Weights of a small GPT-style language model, trained from scratch on English Wikipedia: RMSNorm before and after each block.
MLP neurons of a small language model. Each row is named by its layer, matrix (gate and up: input weights) and neuron, and shows model dimensions 672-735. Each number is 50 + 12 x the weight over its row's rms, rounded and kept within 0 to 99. A neuron's up and down rows have the sign that makes its largest values positive.
A block is one neuron, or neurons of one layer that tend to fire together. Before each block is what it responds to, as a language model described it from the Wikipedia text at the highest values.

First token of a proper noun, mostly person names, after a comma, by, of or to in prose: Parker, Adams, Lynn, Kel(sey), Z(aha).
L4.gate40:56 63 58 30 27 63 26 50 52 42 43 43 52 67 30 55 52 38 42 54 64 54 46 55 55 43 55 64 49 67 54 48 74 45 67 58 40 50 47 56 55 64 48 62 71 30 48 45 41 34 28 60 52 52 41 61 34 54 40 58 69 63 40 46
L4.up40:47 33 51 44 15 75 35 31 46 46 72 75 28 51 36 44 63 36 41 52 54 49 37 59 60 34 57 50 47 61 43 61 58 52 58 82 45 60 61 38 42 54 42 54 47 42 49 59 56 44 59 79 53 39 42 40 71 46 58 61 43 69 53 40
L4.gate133:58 73 44 45 27 63 31 48 50 60 63 30 42 37 41 48 53 41 38 52 50 49 62 68 59 43 44 75 51 60 52 56 63 50 65 33 66 58 32 51 57 38 63 55 52 04 47 43 45 46 59 73 69 48 61 32 31 59 43 27 62 35 39 33
L4.up133:53 49 39 59 46 39 66 49 55 40 55 52 61 49 53 50 39 45 42 73 58 61 52 40 66 37 56 44 40 61 65 63 60 62 40 47 58 58 49 41 77 50 44 31 55 49 43 49 39 43 48 67 24 45 58 55 49 56 45 71 50 57 63 52
L4.gate196:34 44 58 49 43 71 56 46 31 47 49 68 53 39 58 57 73 30 40 80 44 60 65 69 52 43 60 73 35 54 26 48 35 64 54 58 54 43 39 43 44 60 54 28 53 40 29 75 43 18 63 50 36 58 53 46 43 37 52 63 72 53 59 43
L4.up196:59 53 58 44 60 60 63 44 67 49 27 60 47 85 58 43 43 57 73 44 63 30 39 65 65 46 75 30 59 60 42 55 32 37 49 47 45 40 29 51 59 47 63 86 51 55 50 32 65 46 28 53 36 28 28 44 45 54 80 67 62 71 39 65
L4.gate895:54 67 53 38 29 52 35 45 71 25 43 30 51 56 40 51 73 47 56 44 45 53 51 36 53 39 53 57 63 36 67 61 72 30 52 48 53 57 44 39 46 54 87 46 62 55 49 28 54 43 50 57 61 68 32 60 58 63 22 53 47 63 41 44
L4.up895:56 46 52 41 28 32 59 53 32 50 57 56 72 67 65 32 56 23 40 48 60 49 49 55 59 42 39 37 59 52 49 28 61 72 60 33 45 41 25 65 51 41 53 23 59 57 38 40 28 23 67 66 39 54 47 41 36 37 58 62 52 28 56 41
L4.gate936:57 37 53 39 66 51 58 48 60 45 66 51 58 52 30 36 57 48 58 46 44 62 49 53 63 33 58 45 73 47 52 33 46 30 58 46 55 68 63 48 53 47 51 53 47 62 57 63 31 48 29 45 58 33 60 38 42 56 60 64 53 50 52 56
L4.up936:49 62 73 56 44 33 48 37 31 35 47 47 55 43 44 33 63 60 39 54 41 19 37 53 63 48 46 48 52 50 57 28 56 65 64 53 59 67 42 20 36 63 44 67 54 63 59 71 48 35 30 70 61 73 35 43 54 39 49 22 58 35 63 41
L4.gate1244:43 49 51 56 49 44 62 40 41 55 53 37 42 59 76 53 48 38 51 53 38 60 47 60 43 49 41 39 46 34 58 64 60 59 40 62 42 53 63 36 38 42 48 38 63 59 45 59 44 46 46 67 55 61 44 28 51 55 43 69 58 46 56 63
L4.up1244:57 52 60 58 45 47 54 57 47 37 57 34 28 67 37 62 48 47 49 38 35 30 40 59 51 51 59 47 53 57 43 57 45 43 49 52 39 52 38 51 63 51 65 63 30 66 70 56 63 44 43 57 66 34 64 36 41 46 43 75 46 65 51 56
L4.gate1374:68 52 67 43 41 67 86 58 40 51 49 37 63 56 42 33 46 29 65 40 61 32 47 40 70 51 53 59 65 34 43 73 53 50 72 40 56 63 63 63 49 46 48 68 60 37 64 52 49 49 32 53 30 38 56 38 49 55 52 40 60 53 47 35
L4.up1374:61 49 58 33 29 58 52 47 39 56 68 57 37 56 58 29 52 45 46 34 57 52 55 70 55 64 42 42 60 50 53 57 73 61 67 51 46 38 57 46 57 44 46 44 44 51 40 54 42 43 27 62 52 58 52 58 41 52 25 61 49 51 48 51
L4.gate1377:30 55 55 57 53 48 25 41 71 38 36 38 41 49 54 60 45 53 57 42 62 49 63 45 80 55 28 58 45 27 53 49 36 57 41 62 41 55 47 50 37 55 51 49 68 25 75 37 30 44 47 72 49 53 40 51 32 66 47 45 54 45 40 68
L4.up1377:49 59 49 57 52 43 31 62 53 54 39 39 47 66 49 48 47 48 43 61 67 53 61 68 70 42 37 41 40 33 54 46 56 30 66 63 66 58 38 73 27 40 61 54 51 26 65 55 50 40 55 54 50 57 37 40 73 54 37 43 50 35 41 55

Fires on function words that join a noun or verb to a following phrase, mostly of and as, including inside song and book titles: "Story of", "as a starter", "Like That", "about these".
L6.gate632:36 34 25 55 55 44 37 40 58 49 39 36 57 42 68 67 62 49 47 41 43 50 41 42 41 49 69 17 50 45 66 67 51 46 33 30 49 51 44 36 60 46 23 23 65 52 58 39 50 57 49 40 35 71 62 56 54 49 42 47 53 48 60 57
L6.up632:40 46 49 56 47 64 30 52 40 35 32 45 69 64 75 71 54 51 47 57 49 61 40 43 42 76 36 48 31 42 43 48 59 32 53 46 47 55 73 73 56 48 43 41 44 50 43 61 59 61 39 25 42 53 51 54 50 61 51 46 49 43 37 69

The digit 1 (sometimes 0, 2, 3) as a count, score or leading digit, as in 1,516 or Winners (1), plus the word one in "one of the".
L3.gate346:39 49 37 50 62 43 44 37 42 63 45 54 56 46 82 50 51 25 68 52 58 38 45 75 49 48 57 49 56 36 59 37 19 45 49 50 68 39 65 49 25 60 48 36 37 41 42 31 73 29 53 41 31 44 39 30 56 53 47 49 54 82 52 61
L3.up346:49 64 45 55 39 45 73 39 35 54 47 72 51 61 55 52 48 49 54 31 43 74 45 42 54 68 30 52 61 34 55 57 31 54 33 34 40 56 69 45 44 64 40 51 41 35 37 54 56 37 42 51 66 50 47 14 46 44 38 42 56 52 57 56
L3.gate663:52 82 38 30 55 38 83 31 71 47 38 43 42 42 44 49 52 48 48 46 47 63 51 46 50 54 45 67 70 65 55 54 50 47 55 27 59 50 60 26 40 46 28 47 57 39 47 35 58 29 47 48 54 59 58 27 67 40 56 51 54 52 60 62
L3.up663:57 44 51 54 64 46 55 37 62 46 59 38 50 58 32 54 31 41 36 37 69 51 43 56 50 39 28 50 55 49 36 46 44 52 53 56 62 46 58 47 43 80 45 60 56 58 64 42 45 56 44 49 38 52 51 26 61 45 57 64 46 51 45 47
L3.gate982:60 42 59 47 66 36 43 42 42 69 45 43 53 33 76 36 69 48 58 56 42 45 55 56 38 38 32 71 46 32 57 61 34 44 59 26 49 61 42 42 56 38 48 69 73 11 67 40 42 51 70 52 62 62 43 28 38 51 30 32 70 45 53 57
L3.up982:66 41 41 63 61 36 57 61 43 64 34 46 47 34 85 49 39 61 70 80 53 71 55 35 32 50 47 62 49 45 55 52 43 53 42 61 42 70 57 46 52 51 47 65 48 54 56 65 48 31 42 36 48 38 44 31 62 67 56 64 55 61 63 53
L3.gate1334:38 57 49 53 75 28 64 44 35 63 35 57 52 33 77 50 75 60 55 54 53 46 45 55 64 53 49 53 26 34 40 47 42 57 58 41 48 37 47 61 44 33 81 54 67 45 71 60 25 59 42 45 51 63 55 36 65 47 37 51 50 54 42 45
L3.up1334:55 56 62 42 46 37 34 60 71 35 66 43 27 56 46 52 50 40 63 54 36 48 43 40 46 57 45 47 39 43 51 45 44 56 42 62 39 48 56 38 57 47 41 43 64 43 34 43 35 47 59 38 51 37 60 69 24 37 50 68 54 35 56 63
L3.gate1464:43 70 30 25 54 43 57 59 71 55 38 59 50 45 28 42 59 43 47 22 49 60 44 43 66 52 59 36 67 38 36 47 42 55 45 43 62 46 59 38 56 53 41 60 61 37 44 48 50 31 29 74 75 40 46 44 54 51 38 50 54 33 71 56
L3.up1464:50 42 48 43 35 26 39 41 55 72 45 62 66 56 60 60 55 61 47 43 52 42 52 39 58 31 68 50 76 59 51 55 37 70 51 60 37 46 50 56 51 54 37 58 58 27 44 60 46 48 56 45 68 55 43 37 62 33 47 55 38 53 49 45
L3.gate1469:66 57 45 47 51 34 34 52 68 65 36 56 53 28 39 36 42 57 55 37 74 59 43 56 61 39 34 39 40 49 44 42 23 42 56 52 58 37 40 34 35 27 40 62 62 61 57 56 46 69 60 44 39 55 72 32 37 25 49 54 47 59 45 63
L3.up1469:46 59 40 29 50 38 46 52 45 40 53 35 45 30 37 51 48 28 52 65 43 51 73 64 47 63 55 49 53 41 62 48 38 48 57 26 71 64 50 52 43 48 60 43 45 35 43 66 52 41 73 29 52 40 51 55 67 62 49 43 40 58 35 53
L3.gate1497:54 66 58 53 70 40 58 57 39 51 68 42 41 38 28 54 54 35 64 45 70 51 42 47 43 53 60 47 43 72 42 48 47 44 52 46 50 51 56 75 52 66 42 38 48 50 46 48 35 52 46 52 53 51 51 32 62 52 32 51 46 47 54 53
L3.up1497:66 49 28 41 59 42 45 34 42 67 33 40 57 51 57 50 90 39 54 49 38 58 62 47 70 31 38 57 52 33 83 43 46 43 73 43 38 49 53 40 26 51 44 48 33 64 44 56 40 50 42 61 60 65 60 58 54 33 36 32 39 53 54 43
L3.gate1532:47 54 70 34 32 43 69 46 56 38 33 46 56 57 48 27 50 36 61 32 44 46 46 75 53 61 38 32 47 37 48 50 46 37 49 46 21 23 56 35 50 34 36 49 46 52 44 47 44 54 39 06 29 32 44 38 75 57 55 50 34 40 33 51
L3.up1532:44 52 30 39 51 63 58 33 32 44 58 42 54 49 29 54 43 34 58 51 55 28 59 44 33 43 39 32 12 61 34 48 69 56 69 59 68 43 50 56 37 44 17 59 56 32 39 57 62 67 62 36 43 69 47 30 53 52 59 48 48 51 39 35

Fires on the token "as" or "As" in any role ("As of", "as part of", "saved as", "as well"), including As- word starts like Asia, Ascent, Aspen, Ascension; weaker on became, appointed.
L3.gate185:38 40 39 31 52 46 45 33 56 60 47 68 59 44 66 56 73 55 64 55 52 69 75 47 47 60 46 44 63 28 63 55 42 45 67 43 45 52 29 63 64 55 40 25 42 48 38 27 52 41 42 59 57 57 28 53 44 40 61 56 50 31 58 62
L3.up185:35 55 50 58 54 55 54 50 36 53 57 32 44 50 67 40 67 58 84 55 55 16 50 47 72 49 57 29 52 33 47 35 56 46 45 30 51 62 57 38 60 59 64 65 38 66 84 56 53 29 37 57 52 78 69 57 68 36 70 32 53 48 42 33
L3.gate296:34 61 46 45 34 41 39 33 32 58 33 74 60 42 74 45 46 39 32 77 40 51 56 55 43 53 38 63 50 49 56 41 67 67 59 26 42 22 54 72 42 42 44 56 67 60 46 68 44 75 52 32 48 44 54 38 38 38 28 49 32 50 67 62
L3.up296:55 68 71 40 41 52 46 49 65 66 26 37 45 53 62 50 67 59 23 37 44 40 57 52 31 47 44 44 58 57 60 45 36 26 67 35 49 43 63 66 54 46 44 73 51 53 51 33 81 58 50 59 61 47 70 41 63 34 30 49 43 46 68 53
L3.gate329:53 74 58 74 46 36 51 45 59 43 56 70 70 42 52 59 60 66 48 69 53 46 43 60 41 43 53 62 64 48 58 37 45 53 67 56 41 45 53 48 40 30 50 54 42 61 55 57 44 53 44 39 43 65 49 47 46 51 30 56 48 52 48 58
L3.up329:72 46 65 74 61 38 42 41 44 45 71 51 57 73 51 48 40 59 51 60 41 53 34 38 55 38 49 47 47 56 54 29 51 48 48 70 44 39 56 39 50 56 41 60 37 58 64 62 51 51 41 71 54 42 49 16 30 47 53 74 38 49 58 45
L3.gate355:32 49 56 30 66 56 22 38 45 52 56 55 64 66 53 38 30 47 54 56 65 80 52 43 70 59 65 53 59 58 59 54 47 59 50 73 58 51 39 57 54 55 58 44 35 58 38 63 71 43 62 45 62 60 47 51 58 50 61 37 44 65 53 62
L3.up355:77 35 53 61 75 54 54 48 51 59 46 62 49 63 59 48 43 57 32 52 51 68 41 38 39 56 51 40 64 72 37 39 25 45 41 48 49 64 43 74 47 43 51 37 48 57 48 35 50 45 52 64 61 40 56 65 66 55 57 54 49 37 52 61
L3.gate404:39 45 58 39 49 35 54 56 56 51 56 78 33 56 59 49 63 37 41 51 39 53 60 30 57 25 54 43 39 46 63 45 57 49 75 33 53 38 39 43 68 36 45 31 60 38 59 31 52 44 36 76 52 57 47 63 67 58 69 53 35 56 58 46
L3.up404:49 65 73 51 51 52 58 61 28 24 52 54 41 50 48 45 60 50 73 43 42 55 63 25 37 34 25 65 44 44 43 38 70 30 68 50 58 45 49 61 60 51 62 55 42 69 44 38 42 61 60 42 43 58 60 44 45 54 49 28 62 61 52 52
L3.gate1198:66 68 22 29 46 44 43 51 46 62 56 65 46 55 41 51 45 37 70 67 51 49 57 50 76 61 38 43 73 37 51 34 41 46 44 65 43 54 49 48 38 57 53 55 68 33 59 13 59 53 56 56 64 75 41 46 49 26 61 55 34 49 48 73
L3.up1198:65 53 31 54 54 38 77 46 33 55 49 54 37 46 55 56 28 51 41 83 43 56 72 38 32 48 57 62 51 32 28 49 52 53 43 65 43 44 26 44 58 60 48 37 48 64 30 48 43 33 42 50 27 37 43 63 66 69 56 49 48 28 73 41
L3.gate1204:65 37 47 40 49 56 62 66 40 35 45 42 51 36 66 31 51 22 50 73 51 47 41 48 44 53 37 45 35 33 33 59 67 41 82 36 44 62 58 72 44 65 62 65 53 28 45 73 52 62 65 26 43 57 51 53 47 30 48 59 57 50 41 47
L3.up1204:43 46 57 55 23 44 53 43 42 61 46 50 70 55 37 42 62 31 43 66 62 67 44 43 54 60 59 63 58 37 68 64 61 64 61 64 63 61 61 44 43 56 60 64 57 62 75 66 55 62 31 54 50 42 60 43 48 38 42 61 68 59 39 59
L3.gate1377:57 36 42 60 35 77 42 45 55 47 36 40 71 62 49 54 49 70 61 42 64 68 59 62 91 44 31 31 47 50 55 64 41 34 62 45 74 55 44 49 49 54 39 49 44 48 63 55 33 54 63 40 55 61 45 22 63 65 50 47 48 53 60 21
L3.up1377:61 49 57 38 54 52 41 29 55 19 43 37 53 36 54 60 71 65 62 50 60 58 61 49 46 33 70 30 22 16 22 65 54 58 50 56 40 49 52 23 44 58 58 70 51 48 41 48 60 61 36 36 36 59 40 55 40 40 66 37 65 65 54 59

The first token of a capitalized name or proper noun, often split mid-word, as in Fin(arfin), Peg(gy), Liv(orno), Powell, Igor, usually after commas or in table cells.
L3.gate255:39 49 62 40 42 51 46 30 32 50 35 58 58 56 43 62 39 28 76 55 48 38 55 68 29 55 60 27 31 30 23 44 58 49 58 73 41 51 16 29 48 73 48 42 46 57 64 50 32 43 42 59 60 50 46 51 39 30 48 53 72 57 41 63
L3.up255:54 42 19 50 56 36 46 58 49 41 45 48 54 48 43 50 47 62 61 52 57 76 46 38 40 38 35 53 25 50 67 46 57 63 39 46 58 51 49 42 64 61 40 49 46 66 41 47 58 34 58 45 23 65 33 51 42 33 54 63 35 46 66 63
L3.gate598:44 74 57 58 55 46 51 26 69 37 46 49 38 70 50 55 50 55 81 63 57 51 54 67 39 46 85 61 46 48 61 44 66 36 58 52 25 47 42 33 51 30 56 35 54 55 37 72 48 47 50 66 48 52 47 51 39 51 46 35 68 45 27 64
L3.up598:44 65 70 62 28 43 57 39 71 42 41 47 58 54 59 52 55 59 78 67 35 58 39 62 39 60 54 38 62 36 54 70 62 61 38 65 43 49 22 41 43 51 60 71 42 20 34 55 41 36 39 46 70 64 30 55 36 67 47 54 25 42 53 37
L3.gate862:30 46 41 38 52 65 27 46 57 56 54 52 38 53 73 35 52 39 50 55 47 63 25 58 66 54 58 35 59 37 46 44 55 56 36 35 48 55 59 54 26 58 47 39 73 67 70 45 38 28 55 40 55 66 46 41 36 61 66 41 45 64 49 64
L3.up862:60 52 47 64 45 65 77 55 50 44 70 61 53 52 55 49 36 34 54 39 39 40 39 57 64 69 57 61 55 51 52 51 52 48 61 54 50 56 54 50 63 41 63 62 57 46 51 44 60 33 41 55 57 43 61 36 56 32 63 34 58 50 54 60
L3.gate1100:26 44 51 60 46 43 33 50 73 51 45 45 36 59 58 55 29 50 30 58 34 61 31 38 57 43 48 37 38 76 46 66 52 44 52 40 56 50 53 47 57 44 63 67 33 58 51 70 64 45 55 75 47 62 52 24 42 57 50 51 61 72 31 68
L3.up1100:55 52 57 63 34 54 61 75 19 39 58 69 42 54 49 53 70 44 58 59 27 41 47 52 56 39 64 43 62 59 47 47 55 22 53 35 30 54 70 53 34 37 41 64 42 56 68 50 39 39 47 41 62 52 34 54 46 38 59 75 38 50 41 58
L3.gate1128:62 64 67 44 43 59 41 58 58 56 46 43 78 50 42 40 29 56 48 49 46 66 51 53 50 35 58 36 35 52 66 31 47 46 61 42 49 40 23 53 43 30 44 44 40 64 33 46 51 39 45 65 55 51 26 53 67 50 47 49 52 55 37 42
L3.up1128:34 60 53 42 46 78 30 40 49 47 32 55 46 45 60 66 48 59 49 40 46 54 45 56 35 60 39 38 57 55 49 58 40 35 46 52 47 42 42 33 48 52 52 43 60 65 62 46 60 43 43 56 71 56 45 59 55 54 55 57 64 59 33 58
L3.gate1233:45 66 53 48 43 47 47 53 52 40 61 69 37 47 22 54 73 47 67 71 36 36 38 68 32 41 46 54 49 40 42 48 67 68 43 55 38 51 35 43 52 43 81 57 48 56 46 51 68 34 55 60 59 63 51 26 31 41 52 49 39 50 45 51
L3.up1233:60 51 46 47 53 22 32 46 52 62 73 53 39 57 45 50 43 65 65 35 39 43 35 53 65 46 36 39 58 42 54 40 67 47 43 35 42 20 38 47 48 51 45 51 36 67 48 48 65 40 55 32 59 46 43 38 52 42 51 52 71 47 38 47
L3.gate1374:57 49 33 35 36 61 40 57 48 45 48 31 75 50 55 48 35 36 71 47 54 52 56 52 60 36 62 29 47 54 39 54 74 57 72 41 40 71 40 53 54 61 44 63 45 46 74 57 57 45 25 43 65 41 54 57 59 40 38 19 48 56 51 68
L3.up1374:49 49 49 41 44 53 56 41 66 39 59 58 47 62 44 60 42 27 48 65 43 48 40 54 61 55 61 36 36 61 39 62 44 38 67 41 49 50 53 45 28 69 50 44 70 61 52 55 48 45 63 54 41 55 45 36 54 64 84 27 45 58 48 62
L3.gate1415:65 54 41 42 54 70 62 71 52 52 64 46 46 44 54 35 57 40 58 51 52 44 45 67 60 67 64 53 43 56 21 37 52 71 38 55 48 48 34 49 29 41 41 49 61 56 71 52 60 31 46 55 51 64 43 40 45 47 63 38 35 60 48 60
L3.up1415:47 47 41 69 42 65 43 23 37 59 48 35 43 59 54 45 39 53 40 69 63 54 56 43 58 49 56 47 50 37 34 48 34 71 47 79 46 53 35 47 38 48 50 61 41 58 48 55 48 49 64 54 48 63 38 50 25 47 63 45 44 42 64 58

First names or their word pieces at the start of a person's full name in tables and lists, e.g. Alfred, August(e), Constant(ine).
L6.gate1080:62 33 49 41 52 62 46 36 53 46 30 56 36 32 31 44 38 58 58 50 39 53 43 46 44 51 61 54 46 19 33 38 41 36 56 58 42 78 62 34 67 37 65 42 46 40 39 41 61 59 49 54 53 67 42 58 21 46 50 49 36 33 49 64
L6.up1080:43 77 39 40 61 50 65 27 54 46 29 45 46 52 43 37 29 66 38 41 55 45 41 58 36 48 52 42 52 66 52 32 74 36 53 64 40 47 34 50 40 57 60 59 40 47 73 54 44 63 49 51 70 32 40 43 38 54 40 39 58 46 69 45

Mainly the first digit of a number after a space, pipe or parenthesis, often 1, in table cells, counts and percentages (1,008; 9.03%); sometimes an/An.
L6.gate1276:45 50 41 46 50 51 51 52 54 78 56 44 30 71 50 68 57 35 43 40 37 56 51 39 67 32 44 53 44 54 38 32 40 43 41 51 48 48 47 57 46 41 49 42 68 44 47 56 43 44 59 46 68 57 41 33 47 38 48 60 59 68 55 67
L6.up1276:50 52 57 63 36 36 41 47 56 59 41 51 40 49 59 50 48 53 47 50 46 57 59 39 60 36 55 59 44 52 24 45 35 39 58 44 47 36 51 41 66 35 70 46 49 55 61 43 37 52 34 66 36 54 63 35 60 72 64 40 50 43 35 53